{
  "n_layer": 8,
  "d_model": 224,
  "n_head": 4,
  "n_kv_head": 1,
  "head_dim": 64,
  "d_mlp": 576,
  "vocab_size": 1835,
  "activation": "swiglu",
  "norm": "rmsnorm",
  "norm_place": "pre",
  "norm_eps": 1e-05,
  "positions": "rope",
  "rope_base": 10000.0,
  "rope_fraction": 1.0,
  "qk_norm": false,
  "attn_scale": 0.125,
  "bias": "none",
  "tie_embeddings": false,
  "parallel_block": false,
  "init": "uniform",
  "init_std_qkv": 0.0334,
  "init_std_o": 0.00836,
  "init_std_up": 0.0334,
  "init_std_down": 0.00836,
  "optimizer": "adamw",
  "lr": 0.00106,
  "lr_mult_qkv": 0.5,
  "lr_mult_up": 1.2,
  "beta1": 0.95,
  "beta2": 0.99,
  "lr_head": 0.00636,
  "grad_clip": 2.0,
  "warmup_steps": 381,
  "schedule": "wsd",
  "decay_fraction": 0.535,
  "decay_shape": "linear",
  "final_lr_fraction": 0.0,
  "batch_tokens": 32768,
  "seq_len": 512,
  "doc_mask": true,
  "train_tokens": 332700000,
  "steps": 10154,
  "dataset": "wikipedia_en"
}
MLP neurons of a small language model. Each row is named by its layer, matrix (gate and up: input weights) and neuron, and shows model dimensions 64-127. Each number is 128 + 24 x the weight over its row's rms, rounded and kept within 0 to 255. A neuron's up and down rows have the sign that makes its largest values positive.
Before each neuron's rows, "fires on" lists the tokens most often at its 100 highest values on Wikipedia text that the model never trained on.

fires on: "g", "st", "her", "d", "ist"
L3.gate141 [172 153 135 117  96 161 113  67 111 112 135 144 147 122 113 116 130 124 100 122 139 154  72  91 129 116 154 133 152 146 105 163 158 127 123 141 146 156 142 116 172 126 152 116 132 114 132 140 113 137 139 133 154 141 184 118  80 152 104 125 150 108 118 120]
L3.up141 [134 148  95 117  73 154 162 152 134  87 167  98  86 128  95 162 154  91 149 115 135 136 101 126 122 142 147 151 131 144  94 133 102 135  96 114 116 192 131 131 154 122 176 111 156 149 122 104 116 130 134 169 119 123 159 160 112 176 148 107 103 147 143 146]

fires on: "1", ":", "8", " H", "3"
L3.gate80 [107 130  95 156 139 122 137 132 118 124 117  86 155 141 140  99 115 121  87  96 166 131 129 119 156 140  94 130 149 134 186 113 143 110 115 153 161 134 130 113 130 181  97 139 104 133 146 130 134 147 162 131 121 131 145  73  75 134 133 136 114  99 154 122]
L3.up80 [ 96 178 150 108 138 106 118 144 117 111 142 118 133 139 182 132 115 125 122 166  96 129 193 155 150 141 103 107 172 142 125  98 169 163 108 131 103 142 110  82 123 132 152 127 113 158 166 134 115 118 166 108 114 157 124 139 102 113 152 145 134 101 140 120]

fires on: "==", " ==", " ===", "===", "vi"
L3.gate412 [125 109 148 146 118  99 127 112 113  92 103 113 137 116 153 141 136 123 156 139 135  88 156 168 121 117 127 150 129  81 129 139 100 141 164 127 149 153  99 182 121 146 117 120 124  88 108 162 109 120 152 142 120 149 111 135 140 173 135 139 138 151 105 129]
L3.up412 [152 162 121 121 108 126 132 177 125 126  99 112 148 141 107  98 138 134 165  85 140 119  74 138 144  92 136 124 141 127 105 132 129 168 147 109 144  82 116 147 132  94 122 132 100 114 140  84 128 135 142 101 127 127 128 163 123 139 159 134 136 118 134 138]

fires on: "–", "–19", "19", "201"
L3.gate549 [138 109 120 132 169 123 157  97 173 135  83 165 111 117 128  93 144 135 163 135 127 114 112 142 198 129 135 149 117 110  97 108 150 107 151 153  84 121 122 124 118 105 119 147  72 127 149 140  68 153 128 170 136 174  92 145 128  62 133 129 128  93 132 115]
L3.up549 [115 107 134 145 109 179  86 138 133 116 153  87 111 168 131 133 124  87 147 125 189 101 175 103 151 146  93 136 174 166 163 125 123 129 118 150  97  98 121 171 123 153 119 155  96  89 144 143 143 136 132 141 139 128 122 103 139 102 117  96 148 158 179 152]

fires on: "o", " ", "ar", "ir", ".", "aus"
L3.gate476 [130 124 160 123 112  92  90 155 157 130 114 101 106 126 147 123 147 130 192 169 113 112 108 116 164 172 132 111 109 162 152 143 126 132 116 156 107 143 140 140 148 152 150 156  92 151 131  99 113 114  91 140 144 157 114 125 148 106 151 124 149 140 164  94]
L3.up476 [163 154 150 113 108 101 145 100  95 117 138 152  97 108 131 119 119 150 131 132 145 127 142 134 133 127 125 134 140 132 168 137 126 111 112 136 106 102 132 138  97  93 101 107 143 117 147 152 105 129  91 166 140 158 186 129 153  96 135 140 130 143 138 118]

fires on: "iss", "g", "ar", "ass", " |"
L3.gate26 [128 186 162 132 130  95 132 115 141 138 143  85  76 142 158 135 167  98 101 105 194  97 107 129 137 117 115 125 147 144 119 109 131 140 108 157 170 138 116 115 145 161 120 168 101 126 153 109 115 123  87 133 141 110 145 107 132 109 145 118 141 105 142 121]
L3.up26 [ 91 123 150 162 135 138 130 120 179 143 136 125 121 165 130 122 150 137 128 108 103 114 135 156 113 127 109 179 140 142 131 122 129 132 116 165 112 109 105 106 137 122 124 157  85 110 152 120 103 124 140 122  97 136 188 180 152 159 122 110 129 119 143  98]

fires on: "ver", "es", ":", " on", " comp", "ers"
L3.gate522 [135 123 161 183 161 148 104 137 147 169 108 146 109  95 122  74  73 138 142 126 138 151 112 129 121 178 115 129 119 135 134 129  95 136 125 130 131 140 118 156 134 144 111 152  88 109 115  86 155  98 134  82 106 112 151 126 166 145  86 140  97 135 124 139]
L3.up522 [134 109 138 137 145 134 127 151 133 124 123 126 157 110 136 109  79 111 156 112 145 142 154 119  83 122 117 133 126  88 140 102 102 100 158  70 135 173 116 140 138 131 129 137 140 101 129 124 153 105 137  98 119 136 101 131 126 147 125 166 125 121 114 130]

fires on: " ==", "\n", "ute", "j", "ics"
L3.gate204 [117 178 123 115 118  97 132 123 140 150 132 152 157 132 116 102 111  89 131 133 138  91 157 133 184 107 141 149 102 141 118 117 138 152 117 144 123 118 123 106  91 152 138  99 117 133 159 150 127  99 167  86 134 112 145 140  87 115 108 134 181 171  97 130]
L3.up204 [111 141 138 127 129 116 164  89 137 113 174 119 147 176 137 143  91 113 115 105 140 128 160 151 151 131 108 120 145 132 125 147 100 160 161 132 151 174 118 153 166 153  89 118 103 115 125 140 127 149 142 155 151 136 134 164 145 145 143 128 130 138 140 118]

fires on: "8", "7", "4", "9", "2", "3"
L3.gate186 [ 98 139 135 135 139 139  69 138 137 161 123 123 146 154 166  94  99 122 118 131 180  95 132 115 146 114  95  94 102 104 119  90 153 102 122 129 160 157  97 158 103 108 151 123 107  97 145 192 170 151 103 137 135 140 147 115 147 111 167 119 126 152 135 115]
L3.up186 [159 136 132 120 108 100 111 154 141 112 122  84 124 154 157 137 152 152 111 109  79 132 164  84 145 158 132 103  66 158 105 105 161 130 135 122 123 112 117 116 140 138 120 123 146 134 149  95 111 128 125 123 155 196 121 140 143 111 147 169 129 142 159 138]

fires on: " part", "art", "ra", "ist", "ew", " and"
L3.gate72 [154 146 113  85 115 124 139 117 133  90 133 158 149 144  88 130 131 123 139 113 123 100 114 103 113 136 148 108 128 113 123 130 137 124 148 157 117 144 142 160 142 121 137 139 117 135 162 128 132 187 103 144 130 141  82  96 158 133 145 181 122 116 153 145]
L3.up72 [107 162 131 112 126 129 122 122 157 111 199 116 123 146 131  81 122 131 150 158 141 118  99  97 113  91 157  93  73 128 140 194 124 146 140 101 103 110 128 147  86 136 115 117 122 144 135 173 166 131 128  97 142 155 134 118 121 144 153 119 159 158 159  92]

fires on: " about", "-", "d", "th", " second", "ad"
L3.gate347 [176 101 135 180 143 166 113 130  87 155 105 116 135 126 142 135 124 119 129  93 109 117 115 113 117 126 123 105 156 126 114 150 116 118 131 170 104 162 112 127 121 146 114 139 140 129 157 124 142 120 146 110 161 107 150 138 139 119 102  95 106 172  92 155]
L3.up347 [135 125 127 164 111  92 134 118 105 110 129 149 106 121 141 100 137 151 113 131 106 134 101 143  92 116 165 103 147 104 120 158  91 142 128  96 150 135 150 117 119  58 133 148 124 130 113 158 153 143 120 106 134 145 102 141 124  66  98  81 130 123 143  99]

fires on: "ir", "ol", "ain", "in", "a.", "ess"
L3.gate70 [118 152  99 127 118 110 117 154 139 119 122 140 179 134 150 118 142 129 130  86  98 103 147 148 119 174 132  79 155 176 143 113 105 115 133 158 176 100 126 163 104 115 149 131 117 141 165 128 125 130 116 130 133 155 119 109 113  98 161 150 108 103 158 148]
L3.up70 [ 99 128  99 161 136 141 142 126 129 161 151 149 162 113 146  72 116 126 130 132 145 122 151  99 101 142 147 168 116 188 112 146 175 119 108 133 168 110 130 145 122 135 163 107 104 133 164 150 110 108 111 139 113 119 142 142 102 130 109 129 120 165  92 112]

fires on: " sub", "y", ":", "00", " Total", "us"
L3.gate533 [132  60 140 147  99 122 133 116 162 173 129 108  90 154 165 149  90 128 153 142 140 136 127 126 112 142 111 146  97 180 132 161 172 127  97 155 159  90  88 145 100 134 150 122 121 163 139 108 128 125 123 100 151 146 148 163 118 149 128  95 124 139 134 127]
L3.up533 [154 151 127 152 105 149  78 149 123 152 143 157  93 187 140 140  84 106 136 122 114 135 126 162 160 127 169 108 133 100 100 167 177 123 100 114  91  87  98 167 109 136 163 129 144 102 157 129 106 165 112 109 111 120 101 109 145 122 110 144 161 110 130 176]

fires on: "p", ":", " w", "ic", "ac"
L3.gate245 [140 105 128 128 130 148 172 119 142 160 122 126 166 115 120 190  94 122 134 112 149 130 123  92 184 159 129 121 131 158 108 134 139 127 121 110 132 104 129 137 137  97  59 128 146  89 127  81 123 101 143 145 125 150 134 142 133 117 151 128 126 170  85 136]
L3.up245 [115 152 144 108 127 165 119 145 125 193 146 119 144  75 128 138 112 156 116  99 135 126  99 110  99 141 162 134 145 188 107 130 147 108 148  96 113  88 125 114 148 113 131 100 166 109 155 123 120 160 170 138 159 136 162 118  73 135 137 137 123  90 124 149]

fires on: "lev", "qu", "z", "V", " 0", "L"
L3.gate559 [190 182 115 149 153  94 158 106 129 111 129 129 113 134 139 138 122 153 101 123 104 112 153 151 161 111 110  92 105 150  96 140 106 142 117 121 146 143 141  86  93  88 116 139 161 140 104 173 127 141 130 100 142 194 157 147 119 127 103 113 112 112 145 106]
L3.up559 [112 156 129 139 119 126 143 116 147 134 135  53 116 131 123 138 118 160 145 158 136 109 101 184  85 134 180 110  91 154 127 126 142 115 108 130  81 149 162 158 129 115 111 108 147 117  70 146 177 125 136 140 131 147 108 130 128 109 171  97 127  89 117 116]

fires on: "==", " =="
L3.gate438 [162 108 184 107 102 119  99 171 115 162 125 102 163 144 114 125 125 112 136 116 161 124 106 118  98 140 135  93 161 113 145 110 135 141 106 121  85 145 151 104 114 140  85 153 143 142  94  86 117 109 149 101 105 108 108 146 106 136 108 119 157 165  91  86]
L3.up438 [166 108 126 100 113 136 149 142 124  77 120 115 138 110 131 135 117 109 140 144 147 100  89 149 104 101 150  96 113 176 132 163 120 151 175 165 149 154 138 134  71 119 129 110 103 115 139 144 118 165 144 141 128 160 128 136 161 120 112 165 149 116 127 104]

fires on: "end", "se", "old", "ile", " Europe", "aw"
L3.gate140 [111 122 126 140 130 132 153  80 132 152 132  97 112 144  97 121 148 146 121 130 110 110 123 145 144 112 134 147  93 117  93  99 153  99 140 139 139 123  90 161  87 128 116 146 132 151 143 111 160 107 119 129 134 176 165 125 160 106  71 129 167 107 149 138]
L3.up140 [ 86 107 120 168 104 116  98 139 111 165 151 102 156 134 167 102 158 114 138 134 122  83 115 122 128 131 148 186 136  90 119 148 131 129 111 149 113  95 123 181 111  94 106 165 129 126 139 170 125 137 169 168 152 180 144 180 156  60 144 131 103 151 134 117]

fires on: " ex", "ro", "x", " in", " Ex", ":"
L3.gate118 [163  81 139 175 125 126 135 158 145 153 135 115 136 114 129 128 107  84 157 140 136  67 115 122 141 116 185 128 158 146 122 111 118 116 118 100 165 120  81 140 139 131 119 137 112 142 155 109 139 134 130  89 114 135  91 128  95 124 165 135 114 135 188 147]
L3.up118 [123 136 146 152  56 116 143 109 133  94 156 154 135  98 133 127 106 157 155  86 167 109 152 112 149 109 131 150 144 120 141 120 143 110 117 141 160 143 124 108  89 125  98 125 125 111 155 153 115  96 172  95 120 153  94 165 124 119  94 100 119 141 112 123]

fires on: "b", " |", "ers", "r", "ind"
L3.gate201 [102 114 107 112 120 116  90 131 152 142 117 135 159 114  89 133  89 109 115  85  71 134 113 117 123 136 143  93 129  97 148 155 148 164 120 160  90 122  95 100 122 114 182 105 109 142 119 140 148  76  86 131 153 104 177 149 135 120 106 161 145 159 151 151]
L3.up201 [ 70 126 148 156 115 142 100 157 112 145 141 138 142 142  95 124 155 101 129 132 139 145  97 114 158 134 129 129 106 156 152 117 123  91 130 164  93 123  71 125 139 111 161 112 112 160 112 156 140 119 135 172 142  80 118 170 159 166 142 123 148 107 110 104]

fires on: "er", "8", "7", "ant", "4"
L3.gate262 [ 88 141 151 158 122 129 176 117 137 124 115 141 157 113  81 121 110 112 158 107 189 121 139 171 152 123 130 138 138 117 117 108 118 104 156 189 117 182 115 140 108 119 141 135  98 134 135  85 107  95 140 175 107 103 175 143 118  96 135 139  96 138 140  96]
L3.up262 [160 143  85 121 122 110 115 125 149 133 115 135  94 105 123 124  99 147 114 126 101 118 121 147 132 149 148  96 134 121 134 132 151  81 128 167 117 103 108 114 128 123 129 141 140 133 148 113 161 123 119 108 144  91 142 136  73 128 127  93 120 145 120  99]

fires on: "ow", "ig", "\n", "am", "end", " f"
L3.gate76 [ 90 119 121 185 140 126 136 138 138 127 104 123 123 125  91 121 126 153 122 156 113 109 140 150 152 111 166 138 163 122 171 135 158 126 168 164 134 152  91 146 125 105  82 121 116 104 125 190 110 142 139 153 156 159 164 157 114 127 115 147 128 136 116 101]
L3.up76 [ 99 131 118 140 144  93  72 128 125 118 114 164 148 103 141 117  98 162 110 121 116 130 145 142 154 115 112 126 131 146 137 179  99 118 110 111 164 118 162 112 101 105 119 126 150 112  87 127 146 115 124 104 138 165 107 138  99 125 156 151 133 109 109 104]

fires on: " sing", " ex", "ounc", " art", "bum", "ate"
L3.gate329 [127 120 174 123 156 135 141 147 125 114  97 137 123 129 129  84 148 119 130 137 107 100 160 131 132 165 120 136 149 128  96 142 172 134 145  94 108 105 100 193 120 119 179 117  79 119 109 157 110 157 166  87 137 135  76 130 125 157 145 137  90 165  96 161]
L3.up329 [ 74 139 112 143 133 134 103  99 112 104 122 161 105  91 130 139  95 135 103  86 128  95 157 112 133 143 127 155 122 156 121 133  82  76 149 118 146 109 129 146 165 128 113 132 147 134  90 100 151 190 144 145 140 137 130 112 122 132 117  98 122 144 144 117]

fires on: "a", "ate", "ae", "us", "um"
L3.gate216 [123 152 109 120  86 129 120 163 120 143 111 119  98 132 126  86 155 103 164  82 156 136 165 121 103 121 134 119 109 152 126 125 135 103 101 153 150 136 142 137 134 105 138 127 175 111 121 163 124 128 170  84 130 118 138 112 163 121  98 141 133  54  86 104]
L3.up216 [138 148 141 118 142 108 139 127 112 134 120 157 139 182 153 138 106 141 111 119 138 126 153 126 138 129 165 127 197 122 216 119 139 132 160 130  87 123  93 141 137 102 166 114 118 102 143 116 114 117 139 129 113 148 119 148 127 100 118 151 153 142 102 117]

fires on: " n", " N", "g", "y", "uk", " J"
L3.gate247 [132  70 134 132  91 101 108  79 134 132 122 103 140 131  85 107 171 145 109 150  86 129 123  90 195 119 155 137 119 126 104 113 154  80 139 115 123 141 129 123 114 135 115 135 117 119 119 132 117 145 114 147 113 118 159 157 116 143 178 183 146 161 109 134]
L3.up247 [131 148 163 175 111 140 147 164  99 134 122 126 131 113 140 136 108 105 150 117 208 112 130 185 107 139 160 114 127 133 110 138 133 154 120 130 125  91 167 137 144 115 147 121 176 159 152 116 122 117 133 132 127 158 145 104 175 134 142 119  80 156 124 102]

fires on: "ames", "ference", "s", "als", " No.", "ats"
L3.gate38 [139 167 148  90 155  97  87 125  92 123 146 151 161 160 115 105 105 192 137 122 104 104 134 144 158 194  90 170 146 140 136 117 142 114 137 126 125 143 140 128 158 131 169 144 112 143 119 119 149 111 148  96 157 116 138 156 173 127 138 140 134  96 109 133]
L3.up38 [133 151  99 143  87 129 109 124 125 134 149 143 176 129 143 137 106 178 130 108 143  85 173 146 146 112 101 127 111  99 149 141 106 129 113 134 162 104  99 126 146 155 150 116 102 116 132 150 154 129 162 140 157 128 103 118 125 143  80 108 135  89 147 150]

fires on: "===", "==", " ==="
L3.gate435 [107 114 118  67 160  97 161  88 128 115 107 122 128 140 141 121 124 157 127 112 170 176 120 114 173 138 131 183 151 128 140 172 112 162 129 169 124 156 133 148 103 140 107 127 140 112 152 117 108 136 150 127 118 121  99 116 137  88 105 110 128 121 104 125]
L3.up435 [126  99 132 149 128 131 130 158 137 142 126 157 135 142 117 126 126 133 144 119  79  99 124 111 152 117  91 125 102 132 122 130 140 158 155 169 162  96 143 151 112 141 170 142  99 101 153 126 184 124 140 120 182 159 149 131  92 138 116 118 140 128 102 145]

fires on: "I", "T", "H", "M", "R", " 6"
L3.gate165 [174 136 153 105  97 143 125 107 128 125 111 118 113 133 144 165  68 140 119  77  74 131  99 117 132 141 160 107 114 152 104 136 144 123 119 150 137 112 107 132 140 132 112 116 159 108 138 101 119 101 115 104 177 137 136 140 140 135 111 142 138 147 135 163]
L3.up165 [119 130 132 115 144 124  88 121 121 152 131 139 123 133 162  72  94 134 118  92 119 166 100 109 163 124 199 128 150  71 125  99  80 191 127 117  92 134 114 154 145 117 106  80  81  97 109 137 101 115 130  96 148 127 131 103 116 148  94 114  97  92 115 142]

fires on: "1", "r", " occ", "a", "am", " may"
L3.gate42 [106 109 115  89 112 103 150  89  97 130 110 115 149 184 174 141 130 119 204  77 116 134 139  85 128 119 131 119 151  99 120  82 105 102 117 170 102 141 153 111 165 132 123 146 103 140 162 109 139 161 102 112  96 131 129 106 125 107 120 127 157 139 145 102]
L3.up42 [133  98 110 146 146 190 146 112  76  71 123 142 147 195 162 130 125 101 116 110  93 137 133 148  98 145 158 151 151 138 126 126 138  88 141 136  83 128 151 155 132 159 123 100 140 148 162 107 113 103 127 119 120 129 114 128 114 117  96 149 124  90 147 154]

fires on: "ne", "ion", " University", "ad", "reet", "ult"
L3.gate251 [107 126 141 116 158 135 136 122 123 107 104 127 104 144 114 173 131 105 131 146 140 111 160 108  87 172 113 123 169 126 156 114 142 137  79 110  99 121 108 124 118 101 132 144  99 138 101 164 130 178 119  79 134 137 148 152 175 192 120 118 114  91 186 181]
L3.up251 [123  93 124  68  93 144 111 121 117 136 141 129 127 158 143  93 189 130 134 135 109 154  97 140 117 137 101 113 178 126 152 146 126 195 100  92 122  98 118  99 109 107 135 134  80 121  88 151 133 179 114 108 110 141 105 101 127 149 164 148  83 127 165 143]

fires on: "ou", "d", "og", "ig", "ud", "re"
L3.gate494 [155  87 163 155 133 185 137 105 128 112 125 112 134 115 120 128 154  90 136 143 157  91  92 172 179 174 123 139 122 125 106 124 121 128 119 139 125 138 151 105 143 138 129 135 108 149 146 117  77 134 120 130 138 125 172 171 112 134 110  93  99  99 137 100]
L3.up494 [163 123  99 112 114 132 134 171 121 136 144 137 192 180 135  84 124 115 100 142 140 130 107 122 111 127 166 146 111 187 139 148 132 140 126 123 123 104 142 104 154 105 104 140 129 101 122  99 190 114 104 139 139 127  98 156 143 112 133 139 150 126  83 164]

fires on: " car", " X", " Cor", "is", " Q", "X"
L3.gate369 [118 116 161 115 123 152 122 137 101 134 114  77 142 137 160  85 156 169 151 107 116 116 127 149 125 136 107 117 152 132 138 118 144 104 134 105 137 156 122 109 144 127 129 165 145 162 133 164 112 138 139  79 119 120 114 109 136 176  79 135 146 163 173 122]
L3.up369 [142  86 139 109 115 159 136  81  88 120 128 141 117 109 132 125 150 127  98  81 104  96 137 102  87 148 106 110 113 126 112 125 126 143 124 153 100 136  85  79 153 115 147 140 115 132 115 149 148 114 109 115 141 133 163 118 140 118 117 110 206 148 167 152]

fires on: "\n", "est", "7)", "ree", ",", " art"
L3.gate326 [156  69 158  97 126 153 109 114 119 119 116  86 123 136 127 150 107 169 118 156  90  68 121 164 186 131 121 128 117  96 127 115 117 128 130 106 110  97 114 116 143 165 146 152 106 106 146 140  90 149 151  76  92  78 119 104 104 121 128 103  98 127 157 139]
L3.up326 [109 141 126 164 122 179 132 139 161 169 124 141 124 148 111 126 101 147 129 126 118  85  83 142 140 131 149  95  93  92  91 110 160 128  77 106 115 105 109 133 137 120 165 141 127 124 160 132 147 103 106 154 118 116 160  74 167 145  97 139 122 130 146 163]

fires on: "uc", "icip", "iz", "a", "il", "por"
L3.gate437 [137 139 160  98 168  94 142 106 106 148  89  97  97 118 144 142 142 106 109 154 169 119  83 135 130 137 139 100 137 114 105 138 146  94 124 168 104 109 136 137 120 154 141 108 132 128 142 136 119 137 146 108 142 135 115 155 146 121 144 153  99 149 115 116]
L3.up437 [104  88 123 152 119  58 124 129 170 130 145  96 107 133 133 148  84 130 135  77 129 142 111  92 124 146 163 135 137 137  62 111 101 137  94  92 150 126 143 138 144 180 144 122 118 116  93 113 117 139 136 118 129  76 138  78 161 139 123 114 139 118 157 140]

fires on: "on", "man", "ent", "y", "er"
L3.gate394 [155  99 122 120  44  88 136 139  85 148 108 159 118 143 111 149 107 122 105 114 120 143 121  96 128 119 163 119 114 137 104 118 128 130 140 158 151 123 178 138 110 149  95 118 141 123 127 117 127 138 128 106  63 100 122 144  68 134 131 143 127 136 126 153]
L3.up394 [155 126 181 145 173 150 136 128 121 137 135 156 118 122 118 161  89 135 105  88 160 140 144 165 151 124 131 134 165 122 143 108 163 130 134  85 102 150 116 100 143 134 127 134 122 141 112  85 105  98 115 140 113 115 145 125 132 126 107 106 170 147 153 152]

fires on: " |", ";", " ="
L3.gate540 [146  97 130 126 143 145 127 150 144 133 118 139 126 125 128 115 106  81 115 114 119 147  96 135 127 139 142 121 124 132 122 146  99 125 126 145  94 138  81 140 144 147 145 133 113 166 112 123 141 138 135  88 150 137 158 150 186 157  82 139  84 119 144 138]
L3.up540 [138 119 147 127 158  58 113 152 119 155 163 130 140 135 144 126 105 135 145 123 110 126 105 133  93 122  83 104 151  96 169 107 185 127 153 132 132 109 105 132 139 139 166 106 146 175 167 127 143 144 201 144 113 148 108 138 129 114 127 131 113 110 155  92]

fires on: "j", " n", " and", "I", "m"
L3.gate51 [ 81 119 108 123 128  85 106 131 153 145 120 100 115 159 164 141 107 121 141 111 121 145 139 156 136 106 128  97  45 148 162 107 109 126 184 122 152 104 143 135 118 110 124 133 115  69 136 139 144 113 154 138 134 140  90 105 103 120 142 120 149  93 157 134]
L3.up51 [123 153 189 136 124 117 114 111 156 128 142 115 167 141 134 118 100 104 123 113 118 142 157 117 163 104 104 146 109 116 115 152 131 133 171 132 135 147 112  68 132 127 122 157 107 136 150  99 162  94 150 117 134 184 143 126 142 148 140 148 147 142 124 137]

fires on: "art", "h", "cept", " (", " sing", "ur"
L3.gate226 [102 165 150 140  82 107 122 145 134 149 126 123 130 129 111 116 112  90 147 116 136 100  86  89 129 103 130 138 108 156 175 130 136  65 147 104 189 156 121 156 126 124 120 127 184 131 108 110  99 112 123 135 121 187 135 144 136 129 134 142 127 113 120 142]
L3.up226 [148 110 135 153 111 134 112 131 132 158 176 106  74 127 121 194  90 118 167  95 122 117 110 141 125 106 122 111 133 150 123 127 123  89 132 115 131 133 131 108  92 193 132 124 140 156 143 141 116 148 148 140 166 136 110 119 193 115 109 113 134 160 105 132]

fires on: "a", "o", " K", " Is", "te", "s"
L3.gate259 [112 138 120 117 144 132 100 118 121 159 144 129 154 160 136 130 107 132 102 117 105 100 155 179 107 100 148 139 116  96 124  96 110 137 102 128 138 128 109 112 166 114 103 134 104  93 106 154 128 108 169 110 144  94 125 157 143 116 136 119 133 123 139 118]
L3.up259 [ 99 144 112 101 133 184 119 104 137 143 148 141 127 156 169 115 123 160  38 126 121 178 135 118 119  96 107 122 109 115 114  85  92 140 104 133 131 128 128 129 122 100  96 153 102 118 108 120 113 120 116 146  83 102 100 127 130 104 144  99 159 147 132  98]

fires on: "i", " cap", " Pe", " dis", " co", " Is"
L3.gate238 [ 76 112 104 159 154 126  68 118 206 107  94 122 146 141 139 144 139 126 125 100 106 129 124 136 153 127 130 126 105  86 143 118 105 135 171 127 159 127  81 137 145 113 109 127 123 107 115 121 146 131 154 137 124 188 136  92 114 125 141 107 135 118 175 167]
L3.up238 [ 90 123 120 162 164 119  95  80 186 128 133 129 155 109 109 125 137 145  80 117 147 138 145 146 151 120 135  99 133  99 129 124 123 152 118 125 119 115 110 129 180 118  97 118 125  82 144 157 137 133 119 119  81 128 143 129 139 164 105 133 125 134 159 146]

fires on: "ers", "ro", "z", " Ro", "lo"
L3.gate269 [149 131 123  97  91 156 108  81 122 176  91 105  92  90 109 127 114 131 129 136 137 129 139 141  98 154 110 119 133 111 118 107 133 124 137 107  95 172  87 142 110 118 116 146 109 122  98 124 136 143 148 117 117 131  98  95 174 163 128 130 141 141 148 138]
L3.up269 [143 137  90  92 151 126  91 100 134 163 106 109 102 139 165 155 122 138 125 154 108 139 149 159 105 105  93 114 137 136 132  92 131 157 115 137 144 165 114 136 107 109  92 176 171 146  88 149 152 168  93 158  95  71 124  93 126 117 121  99  90 145 179 107]

fires on: "ron", " n", "it", "n", "is", " cre"
L3.gate277 [141  67 140 121 114 109 107 130 126 141 145 147 114 141 146 110 110  67 149 131 109 122 131 143 116 109 124 111  93  86 144 110 110 116  75 176 125 126  93 130 133 161 118 107 108 127 116 116 125 102 151 108 116 122 165 158 157 102 141  61 150 139 166 135]
L3.up277 [120 122 173 124 111  79  98 181 119 138 132 156 125 100 103 104 168 144 128  93  98 138 187 106 104 146  89  98 156 122  99  86  88 127 135 112 108 151  90 134 149 147 159 132 112 122 134 115  92 126 133 136 116 139 152 103 114 129 136 120 128 109 144  94]

fires on: "ock", " y", " g", "t", "ack", "is"
L3.gate518 [124 122 133 160 150 102 151 100 193 154 142 104 165 149 114 139  89 122 117 110 115 143 131 178 115 139 134 109 105  72 168 148 163 154 153 165 143 122  76 115 142 140 106 153 143 114 123  97 128 100 140 152  87 152 177 165 127 129 120 114 127 135 164 149]
L3.up518 [117  74 132 143 124 154 133 140 140 156 133 111 121  89 117  93 185 158 128 148 122 118 126 167 148 131  99 116 148  95 138  77 129 123 123 139 137 133 118 139  94 139 126 151 152 194 101 114 134 100 127 112 135 137 145 125 131 111 182 118  89 124 113 108]

fires on: " (C", "==C", " C", ":", "ity", " bec"
L3.gate368 [168 123 115 156 129 154 174 162  89 115  89 174 143 127 109 161  84  87 152 148 137  95 138 138 138 189  97 122 115  91 117 136 106  96  91 112 118 116 107 129 139 113 128 136 140 111 104 123 148 138 123  90 149 131 145 161 153 123 165 108 133 102 143 124]
L3.up368 [149 111 168 143 170 148 147 168  87 109 118 169 134 159 133 139 111 131 137 141 127 153 109 110 166 198 110 105 138 117 134 132 106 120  74 137  65 151 131 138 109 102 143 110 109 160 100 107 154 123 115 121 154 116 111 118 139 141 146 113  83 137 138 153]

fires on: "o", "est", "ff", " pro", "s", "th"
L3.gate264 [140 104 116 163 111 148 132 125 108 161 139 126 124 117 123 105  76 103 157 179 137 116 129 141 147  94 136 153 108 155 131 119 148 113 151 141 141 153 107 151 114 140 119 110 108 117  98 104 141 140 135 125 167 167 119 144 114 156 161 104 132  96 138 192]
L3.up264 [ 87 114 115 119 121 159 111 158 161 123 132 108 137 157 108 138 103 159 122 179 128 126 127 116 132 136 114 152 181 115  79 150 151 123 140 135 150 135 109 130 126 119 129 132  63 115 140 129 123 138 135 118 148 102 118 158 165 137 129 117  96 131 165 169]

fires on: "v", "b", "a", "m", " Europe"
L3.gate200 [100 104 129 139  90 155 121 110 100 143 128 114 143 108 120 151 116 130 134  84  77 115 142 154 144 103 143 111 150 122 109 116 128 114 156 165 171 163 143 128 106 176 112 135 147 127  98 133 148 139 115 139 105 166 151 141 118  56 134  86 121  95 138  97]
L3.up200 [109 184 130 115  94 116 134 131 116 179 163 116 121 126 135 167 150 132 131 125 140  94 171 171 125  84 121 124 161 137 130 126 123 142 131  85 127 146 172 115  97 102 138 124 165 111 148 144 138 126 152 143 106 140 143 135  89  92 186  90 141  88 139 114]